MLP neurons of a small language model. Each row is named by its layer, matrix (up: input weights) and neuron, and shows model dimensions 0-127. Each number is 500 + 50 x the weight over its row's rms, rounded and kept within 0 to 999. Numbers have three digits each.
After each neuron's rows, "fires after" lists the tokens most often just before its 100 highest values on Wikipedia text that the model never trained on.

L8.up257:500581539436482490402495524476447500411492548485447537478543516501483447426439581482501507519508508421478485552422536440585556484502549518482588537451520423541529579472510414586571549505520543428477483467436497514500538507416494534441529454522517534472469483476522573520661530546481501619523369497451488419536474496519442498482535574403450560505436525406439476481501468502474685458535
fires after: " con", " pro", "p", " per", " part"

L8.up460:419472464484476518433530472445472546501468484568412455570475455485464562494452433546483548504532487482585489457491414564533565544490606568488520490448472547552404501547422425429570485546479505437513471438441503481535509517442501498516599561534496556462564525574455484435455553504587416492527410605568515497521439475528450544535478642491483485514502519453605423511411496494522535481540
fires after: "ap", "d", "u", " c", "st"

L7.up365:447490527582471546498462435534517536538532582463526465490532527466430504479499542564440481463518419496523538503483479375676491521493499495523461494575370451497480445440485477495700527467499498394448459510528405586451501502448468538507469491622484510518512510537515492491550473511552524555470582455563472408509470448440418499502527471510538550516552544449465558484406528525493543466457
fires after: " ", ".", "a", "2", "N"

L7.up419:464569523459448481528453508566462444484422436533533628405463568495542595528481394467492488503394459536551544433549508563506530574632463527486618512526488442415493528541515531468464488554500542474500545495462493547515538552441475463476489538516507497432537490499472480559432566422453495472533549567555599556531445489537496546485483583528578452524530515482537500569444360368467451426524
fires after: " B", " Th", " G", " H", "ou", " b"

L7.up398:470526495486473546468544503517460488427485423516532543561472427517456416524502465354413480537465481572509474505488506570521494532514587471522491424618472534539522557596547438456520506562441469469537446492618531508542467543474497487502442424396533519562573423557483572545593546492440442465571497482558472519514596479532524459420519439458592450520521516540519493464537498415558517509570
fires after: " t", " T", "et", "og", "k"

L8.up352:437520561480439463512479493553485498479458455466595498528428452389596492580551504502467437515484436434585448551499451552535543560589588436514534498614534524536571538500470463481495527601558410486452486427467458454526575553505522452509559499474547505431612472545531466461465517499497453478561480627495446498571490393530514554524516468486373578473400532501602428498393476454489523461441
fires after: " g", " G", " R", " St"

L7.up520:456505436382515580482493471538486545470641480482494523548396445423482565448485474529470464488588444493553446481470503527502486540557475447469538533543505553553557482482501499400508526593486559496503482527612408531512539450502520537448513563493577494481541501564588450460512519471557437512540536526574496410515571470486598472422553546438536533419516503484569383526396479577415477460522
fires after: " c", " sc", " p", " g", " P"

L7.up76:503449523576412559525560497427514567460482489479483488494455512483426551478492469485465482570567566452501517558441508488493570583560507424492563529461427499417438490576497404463543482553524463497461496456545444550544508458520499444503527493505454499448558567612496551523427541600435447569591415572523494517462451534490542487520515608582373584497484514496517524433506440448522501328564
fires after: "ap", " v", "rom", "u", " P"

L7.up463:476492508541481535471485506494457494450523476542557517583504383504463477608477549440461511520466512512561530459455411536569516608577540496528557416597468561429506476538523339436566441533407463487564418513549404488559508442491502428495585427480435529456570488595475482500507508508466445522564490509546447584483438578474496520472528487465514468449484567483441460531494498465603466477541
fires after: "ik", "k", "ov", " G", " K", "z"

L8.up637:444507492526432545504522460544497463440480558427518587471521359385586502532544445459438519502444472469580477557476484499513518576542498486515518554483556560549510579521471470531530503612435436470553485542508488579555526539473464492474474486498571550572519455462553518525434424456568448450467472593537478527545427482527426492514501500477556585375550542426507493496477420378492525516444
fires after: " g", " r", "C", " G", " sc"

L8.up14:510457449513530512516467515534504499474500572578510473599486478467457401534580561363520507529501529529396571443462504532493522533488576522483462440452456569494534516493551364494530541499364337463497490508555379596453520471558503511510508463559469530427520457523502552499527548602489432469533438476472537539439414459490594515557550529426486441441538540536473496508565418529595468519528
fires after: " us", "ov", "ik", "ord", "up", "v"

L8.up162:501555414419481505540500526442429528441529506530569546497511475462508495511482518439413511466433432449611497482544504393510558561522501520543470499554441453532567598458604451466479524504562434483493479463460419587451497495466465486553554437506582542545599507572535555577587494529435406447511411518514498502543412503486510487522537463468522560379568509458512499568570504482456577565522
fires after: " t", " T", "re", "$", "et", "e"

L7.up179:396455533501502545525511426578500498493527542547455460512503489491392367514420581480561485498511552487459567582479531502566436517466459482457530534455487507461550446454435470485594529572464518419525543523542471542501499505539536495409416575577446474477510416505516511481523525598523497542590400508554523488483533539533512453449576445428484533524484555457389439483450418478498636514556
fires after: " p", " comp", "cc", "p", "in", " con"

L8.up261:449500388463419500538503461512460522484592549547449410471482533491508401459484490547429486506420399587532526539486548464529486491493465545521528559533418425455465369554535451490546530479474504504534471475496392422488521548566474508532433568591486586493539543504570475528558455613544498440468506506519472466469490378462504521351552527578556588498517562459449499455479497503539483464568
fires after: " |", " "

L8.up173:497561456458450510433526480569455534411478425566455537554543477411543389528502473443521485504428430462468487500545567398573583494511574454506550603448466407459470496460624499567529481525502509476519560533428481492605468536518536436499516475514528553401531514467473513486596583483482515540422415476557582404495525447521451498534439427457499508466524525508500558601494389488481515507524
fires after: " con", " pro", "r", "b", " Pro", "ic"

L8.up322:523506492544487465608429547519466520462578519551521511489529465396563448500561483510559485511454557499548448506476583467499585479472532458516485528488468493545412553487526528438538592576489483501525577556471481490512577499589442440532459546452447497392472498507439587396454525387482447566586524457557547513524514400541489458523669528495457523491489531475535463471482383457480565397565
fires after: " ch", " l", "em", "it", " w", " W"

L7.up466:546572401405515519529493420569480438479594476624416539555577443496475536494499483456512517564539491521552421520472419565485534528527563431521559499566477556452465571506567455467505512516434465489482504564521456547497487529520485543477498489457515496482591481569607519608567499426468408460602461494506582452473586447421571516485488461516453561442525546432518495516518526522483501479554
fires after: "og", "ot", " Sc", "et", "ad", " T"

L8.up366:359490419521474506421581431481521489456498535631533595477539422523462438502390527571595539478416421516413531474504549431562481563479466463476500540476465520513447522573451484529435468508483529466537476463496414468609498508565623551538493532562403500471671443464442514557559586481427517560466492504539467518449548506516482511545526508482482478497525542480491580453447527456499468502493
fires after: " d", " s", "d", " D", " ex"

L8.up543:462500495488509541502492499555477480480436509506365477531505567502437430469530426557487484484551508412470442523540437488529474497563498498499568629554475433489502517521387475488541516582523554457515527422594512523502485445501496514453483532469493552566504550497558484532496539507528382465480555559563548450498569467489415544491577521451439463510441544415401427470450427423547639437546
fires after: "r", " Ch", " ch", "ar", " C", "ol"

L8.up230:499523502501430518449495479561511554424530411404547518564429370503510528503488605455510499546571470418483495527533520554492529592567569439446561546528450493515570586535508455538461416578539464511550515530520417556630497525520508474426492453565482540468546517516564445478459476489463457392587536485492559498457548489409451514515550576443524545442507493439492412477465477445491509434496
fires after: " P", " Sc", " p", " Ph", "uc", "h"

L8.up84:449443535524526653444528539472535469385484462510573449478396509408513567491400554439489488546469465508539538506527509479518515543628531494507438444469488468527498512430424459466575463572485500516604427438450447552569511523514475425445556431515459533454511544461410470476518550567554461528468493434465505514557512504456469464458578560449528477464464536529591516452441532467538475484438
fires after: " S", " ", " s", "S", " d"

L5.up106:513564461449554494553524540494429582472545494570438536489493485514458484491438451502461482547470461526459455456504543403523507543487593483528509583451510484549495543406509464437538538549500571455440446326436486584558478517496519527466496562510403475457515504503551514530593584502495448614479460493577454522472532462472392469510558497403610455502507522547473480475502489443497535385530
fires after: " pro", " in", " per", " con", " re", "-"

L7.up106:453507560416530467516473414584494531462521382598474554506492502474533543501419483563574491497415512505444511405492596474515468526556498509489541522597449494507402551586469517510479620633419489498488449589451488549605466388495500436551497571548533511438558446511519470542537554452483447481519408493518527440505512461515512533530521598477521428520546509517562444498410466497431552536478
fires after: " P", " D", "d", " Ch", " H", " B"

L8.up41:461504452445477530479540469421469500509463586461505501504468502457459565472437466606561509487474521526509496518502496440501520417485537550505634522529508546615547521444425494484621572456542494507569519465474445555479452528523469499545549516502484521445519485477511543466477406524616552492568427607473601510497551528509489450465484549534486508476589536481557481456444435553503472488503
fires after: " v", "v", " V", "ons", "iv", " de"

L7.up604:497545465504546515584506467420508393477508475596519458468478484507582426476589586509443460552401492506490548527548450510486445580630479436487568502546395482494454636476429497428552454522517479475552410484551521531529480508522469435437530513502571504466544534504588441529554482592471480550501554495504581571475498407421558537492529491515514508505484537432486547443446406501523532556579
fires after: " m", " M", " ", "%", "p"

L8.up317:405571484426491616477501454492484546461560515507462531552569440444505434536362527559564434492450514527472494404512448472575507485471583444543611495564488390461471497456479446499520509576426536484469535502529539539493497506452495454425474508558484510459574538522578509535586544551538411518473521543526557404474566555459487465506486573445528500493431524526460397494404481422548615562503
fires after: " con", " pro", "c", "ro", " Pro"

L7.up578:482543525516514496456501473540508369497409526649563502437388535500486530535465521529486517589461459421497543546497435573511465455537493469535536494505506504515468557468356472458544481590544568560563512500528532455562497578414485458385524551515538434417441467495515482425485550462517490573474487602528574487508518493523466516539508508481478441504427532466446452522462339533601540501508
fires after: " United", "r", " the", " Ch", " B", "-"

L7.up541:436511449495533552561504531439456452372478382524507594492464446464526429532392485468438551568503469520573488546531540504544454592494586446481559463445519452460532514505511510489499469558558522505572460471575469521580536474442483426476439423436570511405516499574471574530401517428496447485512540530482531538506592486533483480467541526480600473461449533454456538529512513560457528484481
fires after: " b", " T", " t", " B", " G", " k"

L8.up199:546502525521501631548514525480483437397498504488529482514432473439457437520449667488502547563443457439580507505548541393549454497552550407520541537427424489539473531517487472462493394495467536497459495546499502599604465492560454492512578479519577522507517429452519435561503534520609549472501448419568528455516469504478462459477478416476567519517531528423493504550540538473468559436452
fires after: " s", " S", " cont", "s"

L8.up558:489529454527549530432508429466469538485494530524602478471456385449413605459458563474502466521552549519568499548441463524528432479576469449475591549440390504506490533401522393490502438555578455552562505421529453599583493474554487498489499563494485465402616482582446538552457469578496466500489429499535547473597494560482488500485527521472438402534464539485535406498540476514476461495452
fires after: " A", " P", " V", " v", " S"

L8.up239:505512356483490505537427544528421478380571449526612507471456502392520525501534512423450510527516490576577464476451479519506471551530557521478511554514476495541512526383497523434551470503507440492527527518496444560571573530487462504479455503453510401425514497424494554438425509427513423546612564519512557462483438526477517493448550472421528571438479527506573488530512408523421526478576
fires after: " t", " T", " w", " W", " f"

L7.up542:376554483477521547508553455532536472484483520444602555387493501425478477413493540367522415477432421476639480465427463475576535570559501509490592545560410523530557581461536464510501536542488520410511524544491472508540495472414462547476470547539554533470576422509543475544476529467514423467490434502532477452465480568480501517556469399495522603450517566414472511522495448525458552539529
fires after: " T", " t", " C", " G", " g", " c"

L7.up116:395573487456558495463531460539487577397458504457516525442423485433596425556511548484452490601494419381507499464491499458498446425485471430534503574416549489595566486488500386486510443531409445516543466505425506550578459599479547393422585427525464553491504459502523491560561589456518558506465534490514528444520503451495572532518486498509507417454498517545529490495479488519515557482431
fires after: " S", " s", "t", "p", " t"

L8.up559:437486510450465575553450500428499461483521484560550414489425513435555459407507552537461472435516394519527449463552460506680528499498460459515555509588428547536442480521508447512542534478478526466547513501441447468470534476566485529505519555524541532406567475474519527473446508545608501481460607478650478520512396384413486469485527458438522412517466594399491435602455498457582472467529
fires after: " |", " ", "0", "7", "1"

L7.up257:504562498428547473609524500585466492522589444594528464466521490469484509453562567483451436528459420498388594557490567475511430499560443477455558631494511541543533536476484467477504433545518408463535427474604457648476454492446514475463541613523493514478532489513552466553554518557452447546540521497510487473428528416469562516400537550526485498532468517499405485463462469512498610488558
fires after: " comp", "p", " p", " Com", " o", " m"

L8.up367:459427456477445521494461453558449469442513563432481599480420449453577539492469498572457470512458484517516470512455468528491459536518519419562524451542513485612570506513469465464446497609532454510522562562576496487516483545541518457476546457463582460510575543521564575530456520500564495422550478495606467526602435431512476534495494467491569478478406504484464397575479399516509483544487
fires after: " G", "e", " g", " R"

L7.up397:520466361479504509575484464518463460452456446504612506470494378488601535541482441400415439593437463509544489530497482590515479517500535480518517430541483486456590593588524501443555524564481477494494483545528448546511550524495481454546522426464605496525602470524551558580525583428544455444538450579493490580499462492472510545535450463549531539456540518445510489504491398417574430563465
fires after: " T", " G", " K", "T", "z"

L7.up60:549586459469526508508498458523473547504486482549502554523428410500414518508444478445460453548491443434459483562486596483525552609545506431482566534596400468414479574461504504565498513559541515484518477599493476559571464531562530518434481556501472514438503474606576474555502500549502390502648497578551487471520492474491599530541558457497514573481444534421520495464429474550479448392544
fires after: " p", " b", " Sc", " ch", " sc"